{
  "attn_scale": 0.0884,
  "tie_embeddings": false,
  "init_std_up": 0.014,
  "weight_decay": 0.38,
  "lr_head": 0.00466,
  "decay_shape": "linear"
}
MLP neurons of a small language model. Each row is named by its layer, matrix (gate and up: input weights; down: output weights) and neuron, and shows model dimensions 672-799. Each number is 128 + 32 x the weight over its row's rms, rounded and kept within 0 to 255. Numbers have three digits each. A neuron's up and down rows have the sign that makes its largest values positive.
Before each neuron's rows, "fires on" lists the tokens most often at its 100 highest values on Wikipedia text that the model never trained on.

fires on: " (", " /"
L4.gate2623:166156119120137120169161071057128158187152131125157172106156172122113148149138070103161081142079143068109144106096088117130113110096154130073117060192099044123181117032183138099145154117159217123123134178108152191097050149086161092099089173092122107085103099069092116139154141128158121141091163102106089136163192107068122104133179184165136090114136124127137127102102124139132082110149
L4.up2623:143135095132163158091180144148135173092112102097148080129137159146101125168121170134124105144105119154102147106119095171191203139106102181098107128160154115149140153088145136099137188173135106115078156120151141199128155151159183140021147121095128152158114134102101115151056137162138150130111109102098147125124148125113120136115074115126145133106067111095143128116139089116134102120143
L4.down2623:167105091055134155105203138120100096125127093152139097110116171138076222124151160137101099141147070190098154111128118091164116120104122138142162128091083092145138132064135137082164155129138139077085159104104159039096107132182117181140158132158124069125129115128069118148107126100091133207141106131145103108141089126132115106121122208128123104107110099104136119088181089149105167132089

fires on: ",", "',", ":", " :", ";"
L4.gate100:158159128138131140203113112154142149152138129192151187095142104080169144162145073148084176117148202085120134111093126134079188117099141146167160161175098092125128177129079108134075138146149049154084093114144114124125080140089156151145114141129125167119108107093137105129113089096167080077125070185119152138122184149179151136090140072127105053178124072117146108189169130118143111151205
L4.up100:104150155090142187109163117151140074076111152091149141198160112119125186071160125097062147142113131127141099059131115158096169149123165201149170155128132108122104170129087159147105184127166122131048120069117119115111094141115152197155106131145176186195104151107159058130080119108123122121137102124140125135144146180154167137116104155117129073122156138114121125159149145108154118093129
L4.down100:123064146149113148078176149131188109066126202101091127180153128115124139086155132132108148081160154170109151126182168135141155169151131122135133088137136055160047146131087093136123181127129132075164123106168165108120140145100158128074154111096091120136116158155106100094112148064132154127118106108162092128128092149133130137088123182152157109121126114157128105128082189095162186128107

fires on: "\"", "h", ".", "1", "ive", "ar"
L4.gate2320:168155107107137155214113132120090103125079129098132145130177096182175104125129092091124140128185066078096138103158129167152093165200145185088115186139101132098116125103124064116143093130143097107127184067156170142094102213167062147106114140121058140178135085206103079165129159087159107103128167091114157158139160126141091109147115120195149149163076088121080101146136164142109135128138
L4.up2320:060101086132160156149101096095143094167101203139140077147066137164108201134108080184145151131193143125197124096156055097140134161177158114119130109126147186134147230158170144108164122129166144126137096106085148111126148146107090087126101072131117100139155117142131138167088156101109103084138067128180100081163099171110181109059083185034145163160096156152140097126132148185135100168110
L4.down2320:094080114094127133088135130072156163171132138107104122115147143129085114094128110187106095161129141143099100080135088118135137118085181071148121148126110149141097087149146126121128155126136188115129084119074030155157105117099127113156130145170172086130140180123148135114095089145118153139119128146137159094084086102151085131086119118076082134199203157116173135133138119173162140120131

fires on: " ", "ing", " review", " |"
L4.gate2007:148119107175166049136117089106128117100158096159094133118162111101067110112132213119172159157104128121140133146111078134142163129080088133113108132155146091116181167150152156143142142123068148159117124132106128080147148095184101146131124099100096135143135126101104167085185153158132094138169170108102185168096134176131149159059173096153144118112071086139139147148145080205182169123124
L4.up2007:104141137114076149121113114130060119139118092122139152075113129137113084201133073133159118062126145078095129119076181141112125182146140183094113149152103135191108091122141131152133104152136146115111109144108119159095176134095131087098120085159116083149140118119128170065132153117110093170150119147126144152185136092139184161084075102138107137071053168141134166126141058129079128130126
L4.down2007:087127178201129114153149163098031170156183114107179116136123180084134123153111145108133155171148142146152132169091135084088177134125050135059190192164129071183149156160145142091123109139112162127121080173141163079137202170145120086092146143123111122139165151109139084132171114136100064119132143089122091078142066118118184119147134136104116129140180126160218143203158102085155154074121

fires on: " (", "in"
L4.gate2596:163181153125143158145139157128186159164210170144129150098109143153104132142195149110145116154077107129087114119156169142128149108132122138128124130140073085177128073151106134161114144117127145085108112167141162094156154130114185122172040139127103128099146157061174079087124132088123073163139145104063142136091178139110161108163144118072101112072136123066182123112137120084104184142126
L4.up2596:158117125143095153132121116098156090104156094170153135108121172109095120162150107120093042134086089195096171102141142131120157114151151096078141102101144166155157183122064179183151122098139123099131132119148163117141139127120123145107168142173148153151139178159128091150129128124126134164144144104096096155108141144069131061140093114099154136121143197147144054149054091146154166127120
L4.down2596:106108121140129161100076185152062105139147105128151132162117177108090132164164100133103144140136145126153169202143233171111147099142161135112166101097086090200157135111074160121101175137126109114073163117161126159139161126114105139172145103119159157070123091158111135112146087119108150116158096098174131142129078157125135139083108132206147102090134151111082105109073089096115136089165

fires on: " at", " |", " attended", " first"
L4.gate377:207150092126121130170088092148125109174096160128131132120117116149088160148119190210088128174139136205136131149138128116154129156157106211112170111099121092117081135099096093140111097112103144148146158140139110080114125182166152168077119204180123153122073090104134108129078100182124076157097164134131134148113129108190155111111124157113086141162158166145164067123139134090096150087134
L4.up377:107120146064055101173101070117182082158133134171101094053074115131141131137121156059091117158140138117091141093141091085154058141146121138127185116123154134137106075108165114087157132128141124123096166111126131144150100120091092108086143210142149032100112122108142205117146082126126097129096085125070098145139175135127147189156173099126109153102163157139145095135143112136137132152090
L4.down377:178125125134199096064115123080087120131106155050088105144160190116179192162134165095125141142129135138089095157141096140135094127146083174169122166077076106109114146095187141092167158103150081104052104153150134101205164184069111117132102133149137055106133121155152140148115117219076091155103114086128129099156148144146120113100158109157161122110118067148126132132112169116143122117146

fires on: "==\n", "===\n", " ==\n"
L4.gate275:160082065131156131094129135101107155090071118086120142108143121123171151138115128196140055150073129137135115156107145127105095156054106046084114126112085126128137116095131180163135106135127121111189058093096179181124100159112106132078119150143097145150045153168089115165120135141126108088157074142133160153048154123123177110180152139125131168125113170163160178106118151098084133079117
L4.up275:141101123137095166122172138123081109095145144171140109138175134167130124117155132117079151125166140150068168144176119177168175150158098127083139089091134130136154143096172146119102119135105109150062127099138151112084120100144154168126181137133186128092130128121148105141141101094088095146090113132069131160173108109152106126108111129141132111109144135096082081140104122132101105180132
L4.down275:113139076142149161195111131111133156100095112063137119156095121069110116119111081130116116102178100129115160091107144121117041128050097053063180092117083128098130119126136137140075087103123117188173074138160138120087109120114123134115123103164140164178113133128107094146062125153100110054126103136144103109136153169120145146166141143146068139097127129130135122101123186087166141109120

fires on: ")", "\"", "-", "'", "A"
L4.gate1093:149082122098064152156108169117121121173159151106139122100077093137096171129117141188148132156094155107103150162083138097136055081156123115145153126115134165192130126111125127161110109167121192112104164105137108074163131107154141119145094115181142131170166141140065133129102188129146112179092161124105129106145101154087137112169124209152134140127092209178235130104191145077169132094190
L4.up1093:098155128115120107089167147143081086157154076176114124109100158137081145196049154114118073193111149097132167075066123106128188139124095193101161223138113106168106127082107142116102118128168097116100109122082168122099143123128129107080127151120147156122134157142136161095075092145130119204159136086122129116145148099095097172145173139162118083125139121155127146178134144107080089089137
L4.down1093:160165158128177093111140081092073143090108147150153116084160159127178160140088140105094103142099072157118157081076102114149153149126144153115119118115042147126030139107141164152081076086145134085087110159119148161103144135147107112127099132103125115143143133119135194172103121132144192170166150149111158166094119074105140186145129147111158037113182109126143157147101191149136126118105

fires on: " at", " near", " In", " At", " from", " between"
L4.gate1071:152112077117138098123152120110077117198137133144131163097107118151152115145136091132164117137138128125125092117107153165093100098100149113099166147126150181162123148120068151167141197178194124147130138112126188113091086128122118125104196097152164062147070132153104140066160037130118171101094103065098141114148110126167125109148115170150129069115156106116158155097144094123144162106184
L4.up1071:182177123127121140126153117161154094092117081078156145181107168161119134049177109103113177107132149133147203081146077188123081116128110182137058101181108099190128143088120098149121145127151076070165089094121128129143118152092086142107086156147121134088116154120032121119121166131125178118104109114141078135115117159136129117135161128067132162156164106142114117152166113056172106085144
L4.down1071:129134147102127119195128094123147135167081065174130142097080179218123130101144139168147119175136123136103175080088142164158099160112116140091123079135111101152136180153085158124117170151096078111154105110183169146139110130072082185135185195138212053140101192146080127096115154106116082126137105085126070073189118143170150144174138160100166141120155102150154125117101092110133130103156

fires on: "–", "0", "ric", " –", "===", ":"
L4.gate740:138128114083088143142112157124169158123157113096116159053100156149045132129168142141104089108176122103133115100121160185141097066144132114163148153182158163145171139111164166155118175125116181141129081102100114064132172113130141163101153149179143091135096117139083095166163107148194163139149195105155077101147077111106153055078162182159130151112108101133152153094118180128143167149140
L4.up740:112106099118108180141179121129089130147152133097089095102174215142129121077146185112145161116156140102060114138096141088123134099141170093172140118081103146168077163126077167120094169126145110146155102130121123151150147184100141107141097140168136099138096140152093138156097073099149127144111116113187094118183100159137164080078151190124156157134167123173151162119132134127184026132125
L4.down740:158087123149161115136088100084168151139187173142184151160081090146133105155176084096120140093073166149084110190115114136152142168124109135159157129106097121140108125121180151112143157112102115172127126094156125122118122118102106051150075146091131131184142104174061115118107121098122172112124072182054112143145140098134190118121143060096165157135169157093122096092189127171133168129111

fires on: "\"", " |", "-", " A"
L4.gate1495:059087136153146199119096119134128151161060121107154158156116149158120146142127109113121112084129143112158126175108124108102050116114127087104159104132115107093146139142103116152149143117087154111096149103157115146122123206097160119109121148136146064123102141099098150141170163136126200105117147143142117150127152108154143094118142119140128074123093188138126114127189122119093098132134
L4.up1495:118140108099065128166079179135134065104077125096148155142126116171078163093175130134100114087160166139140098102150129114104106163127144133106153182131139154130120119085132120143157145127110172049094108043105111109170097105137095091159095125140123119091142047134115170103118102110160231114145100121107126102131108143086111143043160085119074169179112154111121120112152138122092105186140
L4.down1495:071096125140143094161142141110147097152075130143118147202108179115082057152107067091103122126154133101155110147130114113159147135146162143058124127165130177115159161167120140120119129170148169153113181120090131120115141165165099107085176093205178069090193120138168082079143070106171159108138098127047139136142055118151138166120140110012070100137238140139113153105095171087146166162141

fires on: "\"", ",", "-", " –", "–"
L4.gate615:075099101068144154108121133158096115176130117046094135164112104087138147148152198120098129166116135137111157143147144122087126150155167182089213100075133122158120056201122149155116129156147183074167123126117123167160126169065061135145055085112138149096185128112147128106149112114196111077155119139166152100118106130098109142107094109139103098128108086126144167086182119133146151116177
L4.up615:134180090112081172171097130143173125088166094167134120100086146081121165144162166137106089097108110116149158054075095092138153163061143111065084140186143189124088169131139145100088134078174125157072132125161119105174103091102155101156132088130161099153105119132093130136097142151088141187089136132205108130112128076087111126148079137164139154108095141089108097123137095158121084109095
L4.down615:214158098174143104123157075104125160096103164107154143143153090133098158117140110162111126099084133180103053097146051147096171134122147144173157166203104123159099142138173140135120141126158151116133130074125177164121068140137133183124129156130134131150166187084125176122098114114042103126074121116117107175146128137135147150112088170112134160133121152100131128138156145099169122084162

fires on: " |", " ", "1", "0", "–"
L4.gate1453:129112136118113155171123106117131157108094194078073173149150016145101099163145114167094196147106115135099124139119197126099130150140156105104129132140115066092126107121180135145096128168159175119151154077141069182195110140115165067101099112133065187233101118087159111083178128098109113094117098107102172120108124149079166163107108108111110116101119134089096129104114151126175138140184
L4.up1453:173123116131092154122165117127118059084208097113139139168122104192121133148071039166091133127138132100141140121100183152164084118059140155184168133097164151093148076185105149132129100091102178126182118165158112134121125105117127151131106075094096079115162142129091131193145129092125111119128149168161179113146086131176127103074188131085154178132161154099139138115091170140180172156153
L4.down1453:090076102088100123160188116123149143070140085136121101174092115159088180103145125135129083146138068128135178194081137125115117125102158105134080137165140071132142175109123122142143162067164106141205134146161107164120139122174092181111132112030080142130130196175118112138127125105113125148101137209155147153166144081118089105086092152151152115137152096144103082209132117134165129086206

fires on: " |", " at", "en", " Green"
L4.gate2274:157101073140146126167115136091130188166144183074111081198097120089096143171107178146105122133112109098111058099141154079185167123142163105089154114126124102129069045185197119115134169122150143142133170078159152176133106150109116113090091143188104119099110113104145175126159108138100135049094161084152155117134168165126142148084133130108101104106097160084156141148164084152138104117121
L4.up2274:152120153135147138140138118085111113090124129139168113114113177173101097120134229103095100192053091118136122108170118111110114143096133089115127124129099121136128125093069104180103084132123137121157103138121115072230151140075107079108159161080094097140103062182105164122197141153122109095067149159126052140133153079167092102146153162120112113097161115078124070152136156134136131218090
L4.down2274:165118148134114159113104156136134097117099111099079129142111137107154138067205145132144134105145215160115126090151121171085070154070187143091102058086078120189161175088128123166201135087134136136107061085181170088135117093114130114147110179160156105174137153180121141124117145163128138162139126158151069056123120064180079139106141115140134146053156060110136105144180135127177163158136

fires on: "1", "-", "2", " ("
L4.gate896:168095134138092179146097153111135118123118107113089099119127120138123090098101085174144125119106144154148111149153132150102135109148121148061128086176108100130132137188166116128118118119154127217150131146138158175100138149128063109144068138092105117139180196043125186144180224155137101137139100113148103161114165096123126134104146120118159141148099157106078081121140086111111089105105
L4.up896:091158158143203113109142150108128184118104080107106095150134155123137126087159127149179119086162101114212143098086139121136193086135134167112111112096139143105139159127183158161114141134094119106124198151125149170078085116181137141114141166166124130108181122143108098172096140152226128070130127132097134134143155131136172119154191172145139139110124101151195144128152173077109111133149
L4.down896:098167125124106103141117164106093073098073129148151119150091127133177097151105142168115142137140089169128189144132132051085149091122120166087168151103171041152191144169071123135099095148110126191102132154135129106096106165131122101077149146110122151146119094129135120149214177131121143146097135111122131134084109160162093111104144161094117147163090093125120102132099064133141168162134

fires on: " two", "a", "A", " A", "wo", " one"
L4.gate433:116121132153097132135144139108053103123152129118170124113159105091122099145103081126069131126121104185145135106185156139080151075091147191103105094176112115151095207112140141154133149131116138070133133142125104120118105120172096195176112141106110125110094107141098141090119065155134027134157126109150183130165111121121131103096117165102094168096139062071147116182173129115091105070110
L4.up433:169070131146144121117162093126062110073159172139112089186130137147164142063148170160122111123096137123159124131066097151174130121126103107089145140117086196067105148139124156209163160095122171107114141090142171115206102122164158128122114053132133160175085083140143214077082138117087129106094067109134134170123120156161079130105114122052138104091160162098141126114167149096097152095110
L4.down433:143153117219109147129138143124093180137126176136146096155189049056158131162119161102122044161071164139176077103116111102093108144123131156085206135143085104101110149178117136139143104149144157064109159089103118133151047124117142142153141121092144180125114083115134162071168135135134083129150176159138107172127152174089152146136137110082080157102131100113100103105198122173150088122101

fires on: ".", "\"", "er", "ier"
L4.gate3389:104089174150094136160113118146147125081077139094104146115113096160077157144070135146134100085190125132150101046139107188132071132106125098107163150135132120164116168108159153116119115150092063131106172101132144157128167143150094132132133103142109149116085070184097075140082136123146123125111147101173148143164127116116135132150134141163079129136150120150162138123120063136149158077190
L4.up3389:105132175201114106066127126156107135143145168051099101116131117152117206137094097157118146063134119118123093083124122140145131158144061113061225122147124174147143127116140074170144113101169112035172172144108101152112111132147126045122130121100099099157152135152115158109115158112103150130149166096160080162087143127085098110079104147133085114191105135126143149128089166157191134106163
L4.down3389:148139171169108095078106165142191064052157133124137095157108134145128201137117190129055143148089136165126101124162114090099213082130075088113148135161130114125131150125053144164126098046141205018106109137111109066137143147129059144116102122093103091136143159160099181115096134099118113121157101134136099185128145155071073133077144164113150105063098176123135131109118148128156134153096

fires on: "\n", " were", " was", " is", ";", ")"
L4.gate1882:112103106142156092157099165137171111124134080161095154134149125087119064172154164107152137102089110117125136135105111168133133081190094104086146118132170134129146079146177114167109156156167148134113104082126116116170138137121164130118152181150145127103131109160088116106109112167086133159113128103123080133120133126088184164065111108184165056083196145118121111097203108103047166085133
L4.up1882:142155087098158091163102092173125114174161159203087164076118137119152117128144095089097139141127093134125118109133096148136113116138134104128148166130109104107177164174226126190103168101169087144203112095164152129128089115125062141149121103138141113076144145113130150198200112173124071143125143160158097184159128157114128102120127112139133135132123129127129126123150157138141144104128
L4.down1882:073150082157093108177079126158094152107137163146065150146121120154130107143095162177100136153047159118116140177149088151113136128151080163154132129095185113127115063168145140147169121124154139123082124082098191078112106133172207170056211115107173104106133087156179175092182126114103151155103163135126102118165142124099177158092128134117131133096135104140157131110102127120121061161148

fires on: "A", "in", "or", "|---|---|---|---|\n", " A"
L4.gate3288:109116098159163146134170143037183157090143194142167124120105124099040155155145096090088119093112122131120133113160126163151080193095143125141171147162095097133147123119180134189123132175107140204106115154152185114141138119221133082109116111097107049171083100129141191122107111163119130127130104141052145131107155057143119145105105118128113136148154095092144157181147053126061178171126
L4.up3288:070118138160141099098147093102111124078102097164218134106154123081117172142056133105071079109116131074142118090113117126159124152121112164147119146157099148142137135122083176092162132152098111135083139092149141142112145114111122158145121093085146121111166124125137116132119132131122217090069143204103157132070128061166163145167085059089148182151141142168156198194051127107123135121130
L4.down3288:124122174164107093128146105122099144116121076121213126137121116156195146120122152171109121070129128119140068125133152111153137091183134124139120153098126179160122099112048170106147111109089152043096124138113057148099126111061091162139129161083178125090166132173177069172119130092139161139087170149170133224127125165207155092156136106061116131189136118173135176106153185097156109117154

fires on: " I", "F", "or", "ö", " A"
L4.gate1403:095115094136162102123097107087180094146152147099165176201124118106145162138139092124091125077129147103126131147116177109183099140159133197160127159118147144120134083097183194074103191130071122162108216127136154076126145090122109071129062122092147127117102145113188091112136152058127156172075128156093141090163174163126166119098168163081114137131127135064074096112176146114098209161127
L4.up1403:105110113184133150099141120104160153165067110091097124098098156112110120156116180170074098140134118145095141102125100118102085134131089135114122095126105114088123135172096169102132196179171119077111101115119164138150131129223115171130143135136133115126138150062177116168110144136106162156117098158143133084138118202142138141115142045134141117174152166142097098134124071101213113141106
L4.down1403:156084162160139095181120102109114112151097151137122121095152153108105115113140156110100114102109121127188113126143082108075086201157108201089127131116064107130109074112115194147093149132145142139150139136166085127144087170092095167116156082141123099143143145132149089129119050164107148142147111147124098151122115123219141113125127126113125123116081096205130085162162136101122138113112

fires on: "R", "y", " /", " |", "er", "ection"
L4.gate304:092101145135073125197145158118094085171161147106092118137067131150149179165140102129177186163162151098158112098139137110096144200085153123141150127160139038138104157097174122161110124073103091090119155139188121094121113150104152158120166160094127135150156103088101142117168197113146124102142097100134108143099132137071142143067139157156162143096125114136125151149128113156159053093186
L4.up304:129101144198088189129166129173105124161165140149074139115164114176146139117130114065086105153047182148096087128129118173090127129112156115086090156171141131071136098078100134144120200172218120119113104143150122130096161173093132111145087137158122147119117098108161063144110115169150120111150093159149152102117092166108145047090124105139064173091102070158081136143100142137136122085078
L4.down304:132099167107137149142154153112150089168087104129157105155111117136115104112084092141151106087141147138148119118134147103143116139126074107125146168179094152126156142088113099091138140158163178137141113153082098195101089128102097099123175145111142133121126083162130119086113107165099139110124166121134154187156104078148078114114143177144112110141140086111123102204173126145178199111169

fires on: " A", " being", "a", "1", " three", "3"
L4.gate887:090157132194202125192168152115083169076177158085133108144105131138121052156088135120152123105093152138106101135130058131105142130178087128111099154163103151094121132126141146100145145119145139156160129179145181147127081127183130170166095113141090129088113104161092145104110105155113128192111055119104145089125126151144135127154132107086083135146130116113227103155193078170155123131103
L4.up887:102136090187134136118097104082189101156108128104148109095116120131119113080150143173164133124150080140156172160147139098119092198169093137144152122183156109123172170149099144161155154121099151111091118105169145111119165187147160174139159149106138070219046158163098125135132094152069078100130111089146102064123191107097088155113104137184098161116043118124116123122120145124082122072086
L4.down887:119082115186133213145127133165068147123127085079144118123157123078127146177103063117100140149101088129072091136087162089128128136127106095114082195137086135084074138160174177154108110131090151141141114123097145134172078115104143121145116092161163133155185122119126146117127136125131119178130120161078149130117125151152115152093062057090088109113175092177154116165166066086165114144147

fires on: "\n\n", "===\n", " ===\n", " ==\n"
L4.gate1947:113144115082128160097174089060108131071125069100164133127187143197109129077139161129164108133118151144115085170108169069146075058139161102130055072188089058075069187114152132097094096116104143070155148109130111131103082070124092124145080201151089172106121158089116074186140138084162059103104165086159156169156157132133203143140068160063099131178124145140149155124156167155095082112093
L4.up1947:127185121117141143114095124139137162071119101097109113088214117119180165070081167093154135126064138112098108140149114101122124110108089111125123151150100205109085142071139067108109133173121121066127127112120111121138145136156141175086157167149156151109068124142106088036171135091161056172125102102170182220142133205107182171115112096126143127139127092152110127162112114141050102114080
L4.down1947:134100150071163189123127046127097133099160134054164151086151180134116128082137108103179128113178135156139111135101178111148123151102110110083094085093070137110121067100138137074106088093107139127213115125113108133138089108121148130147112091153109154184100101101112110124103066174130113108165145109096195171116106127061136212149127121159109088124135197110130090061096095163123101107133

fires on: "-", " a", " has", " was"
L4.gate2072:095144178175167144098094101120174176087095147132102124144134140142194143143176177152104143117103110110128094176162142134160106079165135180165043215173135107039096112080102084109170123127106154104116107088101118130133135183068171133116072115145125127146120149147083117114105135139106153150194105135127127172196124121120155087113089158141109157120102107141157111098122151137058135106123
L4.up2072:100165162204139129103098137095109108141130166135164097069139100096113101128146098133109127111136051126107046126077129191073131156118105143138112119121120171137206047202129130125172102132122157082129130106100133114131147132134118140101145091127122109115097114094097157135104131144105136063124110124014168141063154117178111184138153184113105130137163174127102129130152183088167106094177
L4.down2072:120097120168093087062091167136102149175112143133100140148121175095164119152180084107167160114167128125107182145111128136121158151073113133115131086150143115172187120166128098149141157116149125171157108180082132104155112109077170143192148139137158177093088151097090101106083179141146097140121117115150109073189107141149127134178106119074145127136114054134138142168117108117187141155128

fires on: ";", ":", ");", "—", " –"
L4.gate1293:120180124121145125095125116150143098190144163143104158057088114211164082191110099121103094119176132083126181158120166158132148104142100121115133154178120119118102154094120156158065179087167100194134098115132164152124121068084130148135133098143121088106111090123139143082167092120123131139123173154140160065163095137095201116133092183170078097071129099138174147071128165112139170102105
L4.up1293:081160157102165155161108096142209108186073145117053159089146131111163061182162089067124125071172091165151103132106161165170071141182106113124146111118191115135167160154087211160128156134134077210120156095097106068114180147100097152129187145126122108119089146152153168113184072088096139150078166108160134087157150076118159095205063150151119143169190102147123189071157111073083141077080
L4.down1293:126109090142164141118109159129115184185169096122151112113153112163118082170104099137115143187140107120194125156117117159177115103152186199163123101126156156119159104133078164117155081110122157094085100145134119095067118093126173127183154125115169110134106130131200145105116114037128095114109079142169117080127133118055178096143105126126126145184182085132149153112098134106109170140130

fires on: ":", "-", " is", " has", " from", "ve"
L4.gate1040:124154132143156187110066083124155097098112175069108109134131105145151088134099189164160202143103120110119167123131116088134106165126152169166175091160110054150105157107180125190128123137113146158144079075147135106165141133072114115159086163131129111135131134120143124116087117138159164158117106120075136078127157124102150179129133145153118196116094130174095110095133140161105100106165
L4.up1040:104153070106113114176116215104119122091150154154123111126132110126117092083136209093194153102149139136188085125144139154100148102117142161144143131181111098111131136131137201124091177089088126095104092116162148121130159154117180130139182091124159050119119089162024118122046148100223117137066147102125148132106134172132104171181053178083132161128152161120174135113154128097093104150124
L4.down1040:159175083107143145123115127137138098132122191118130120156141148072109083143157094051104168147121119115122196096113110168191172079128186144158118141101115206074114189125132117107099138163121128152121157130106150105092165145150142144152199145116138143132146155151161106115089160142095126183107114109104148118169084105168107117118111130118143112137115144022155105101141135111101108156098

fires on: " :", ".", "',", ",", "aged"
L4.gate1609:171108100178126119170153141155103141168102115125131185114121075093090128150150146132116133121146096104112124137148153138133147115152052089144136126106105124109121156111138166083126116156129101161105068155181143080106125156167183160126120163115143150185133070122158115142136106109138149138141099173171126113093120144117101105105147132119171067131101134053104053079144114114102169148146
L4.up1609:125104150149133145191148169129130048140066114098132185127125139112105189118111071159091143148182135106127160118145158085142180173163112118162145093136105096075173170153103180121140115122090068106112050193177151152115168173196142166144084168069133153174128134156148164138147182095129122119197100147161086082136075115094143117104087153142179117181116109047140112119097146161107156137110
L4.down1609:090096184144171116131134155113186089151085152120127133174096122175168150123118115118078128181188151139109138097100135078134147144119151183170144122172103114135138132133144106159170140099103117109172128164114179145097166120090112099129120180125161181133108162088133126089169161077128205123180105097066102128141098146091124102105093172146161148126119126144189145089119122160179119157045

fires on: " |", ";", " ("
L4.gate3321:159115082139205165161096146143162070124094118128090119106099122078080098139076163128117133110128098062091143078088071139107096136137129058075065111158171118131177080148171131201072157100135098078120059147159152126162106100169155080138142158119151129079129126146132100081119128130209174215132191139142194130132115130104129191198122161149117116124099081154152081154148127124115164101124
L4.up3321:101192139087142100171136116138166080112129137225121128082095131116117095091074115091126046106082128120090113104135085151151073137125137067083130150159132136123157126088163164146111163101152110117169110120138121166130108060153091134122146076123147138077158164151103105113163094148163120093104168135079103191151094160107184135145132091127102166089134085173109104184126150075090133091159
L4.down3321:055110130099101079061096129174113163144086162130074144140143148095192200111134116134145150107107146143157158116134123192098139084090151099110185133102147099160163124165157099094155134155131143175124136096105156155092113166125197169068161161122093071171116097066114060114119093097112151170198141139123086087139154088147120118109166112156113079148078160138206095103092107154106067218186

fires on: " |", ";"
L4.gate30:104128066135119123077101055155142086179079152139138168058162118173086143135089164148163134122116174109056126147116120152191131109196139163121062090123154170072081145096117083130098191134096112139117136134112174098095136115181135116180155121131154049075119110079119110148187133136161168163128177099095177098052101140127098076140113121210119094138087099144147099121183096124101083109117
L4.up30:151123151134093116100182146206115169105151112149107143166114099037116138173114103109137119145124078146116135116106149081144184121121094097150169115172070106116186116033152113142101109144190113104132110136166176158109162097117140146146129044129185198153140162164082116091129114175060094151084159122125127145137115172130176098144137047116141149126119126133137144150151119113138186103144
L4.down30:138123126156109170088092111111142150181135140151136129038213120163141172121143181119133102168103164143082123149148152124117135096162095185127143136083196116098111169131133102090161164128074121129105125112171177101127141113143123074117156184125156120087132162126133132135123125086136095163164100093166100100106142127080170117088120155115083070129112111180136100154109134149141091164117

fires on: " ", "\"", "202"
L4.gate1354:131091116171101141150070147112138123115028152102138124111167054144085078114161134112117140138145089136101172101125128099210093172141178084121180074099134152100100204166108150150119122153094114180110088096180126084098175155113142117065107094160126089203111078135092110107178110150100147160151057131155140166078115109099161072073110148106124082136145148117063100136131105143084087084103
L4.up1354:131170115086167101105087090136048115116110168108109073091130113142074083113124108161118189188131141084128167126123111122104126137130129164104150133116199189147126154165126139135102063099076154121135122082088087105085110124141122133160162184173163151152128109128133149134153126184098082175120127104160137171096162102088081140176158147091101129087143152124113117159131148113173062138148
L4.down1354:147093089084116117131136197077145097125112132102130068120046164144133089119138095170159127186173101072152142175148128176142177071071134127145068091140078101144174136153184117113120157149143177121122127149112097133081124140142082149095170089143157169125143135133118118126088142110155128144076145115088150111168119132137172137158130068163134149089141116049109097122121096151155128157171

fires on: "\"", "1", "k", " \"", "2", "0"
L4.gate121:079135123099129122137093155149180120089141096176104137115193090161097168134141131061123179135134136149086158106138107137163080156148161150130199158136127123072149240125102119100160190151097117178131151091108136148106110150123102145094122082158169104118131086154128082188150138164151144106141153156115146109120123139133164084095134125126164103144113166087106139092185140148071126121147
L4.up121:151145133114145194153145081152107195173141103148162088065137071170101127091074163139165152161160053105115126110139128080073074092148106083096094066178153116095100117104107155125135139156131187131217135152063156109130150171153093104122149131199164118166136114151173145127117180148137118132111120156174114145101082098148130162120152158198135081091154134093170139130126146198154087157160
L4.down121:101128131091163109104143154071124139154121094144090146161096172170165140134158105169124116149139178121127108121147093103155139072066136101154129125139153188118109142132158126104139131161135124133098152093126093137151089148051110094172114193163157124107086159152083110051160129164079098125129114110163129082131076139057121077103139132077141139183148131135103165080121105137109131130096

fires on: " (", " there", " of", " at", "–", " At"
L4.gate283:194055098149148095154126203087178169093115121194125184109134113075145091157204173181085108119133133108138090103099148158103093087144156160114135137095152124100138108109135156134084153107163151130098168096167128111125088197182189110102104088149148136124126073202115136089187145192089107070108127143168154133118156160124152129150160135156154042145125171121178092091160105120124156072171
L4.up283:107067118126156108086155093175092179094056116161144142156113116089123155091176175182090120123211111135135128071118124132165156151138155183165098129128112071097107158088082144098194161160110139158083154114107136133107173131140158152130140132196193168108106098095105172120127140138070184121153158094163182146141120149136206148137141145115178108140129128097095117084131145095101168077147
L4.down283:041127163154167162053175089137070118108112087113142156118128127214076213120110157151138082131172136147193149140169091131187186140132094122205140128108142062152090171137114069121146161156109119172076118128121076167091171104139125149194082111114199122075101174108112143158124114111146127161082145136087167101158106142128096120101163070138117160107094122093077161133111111157120144091138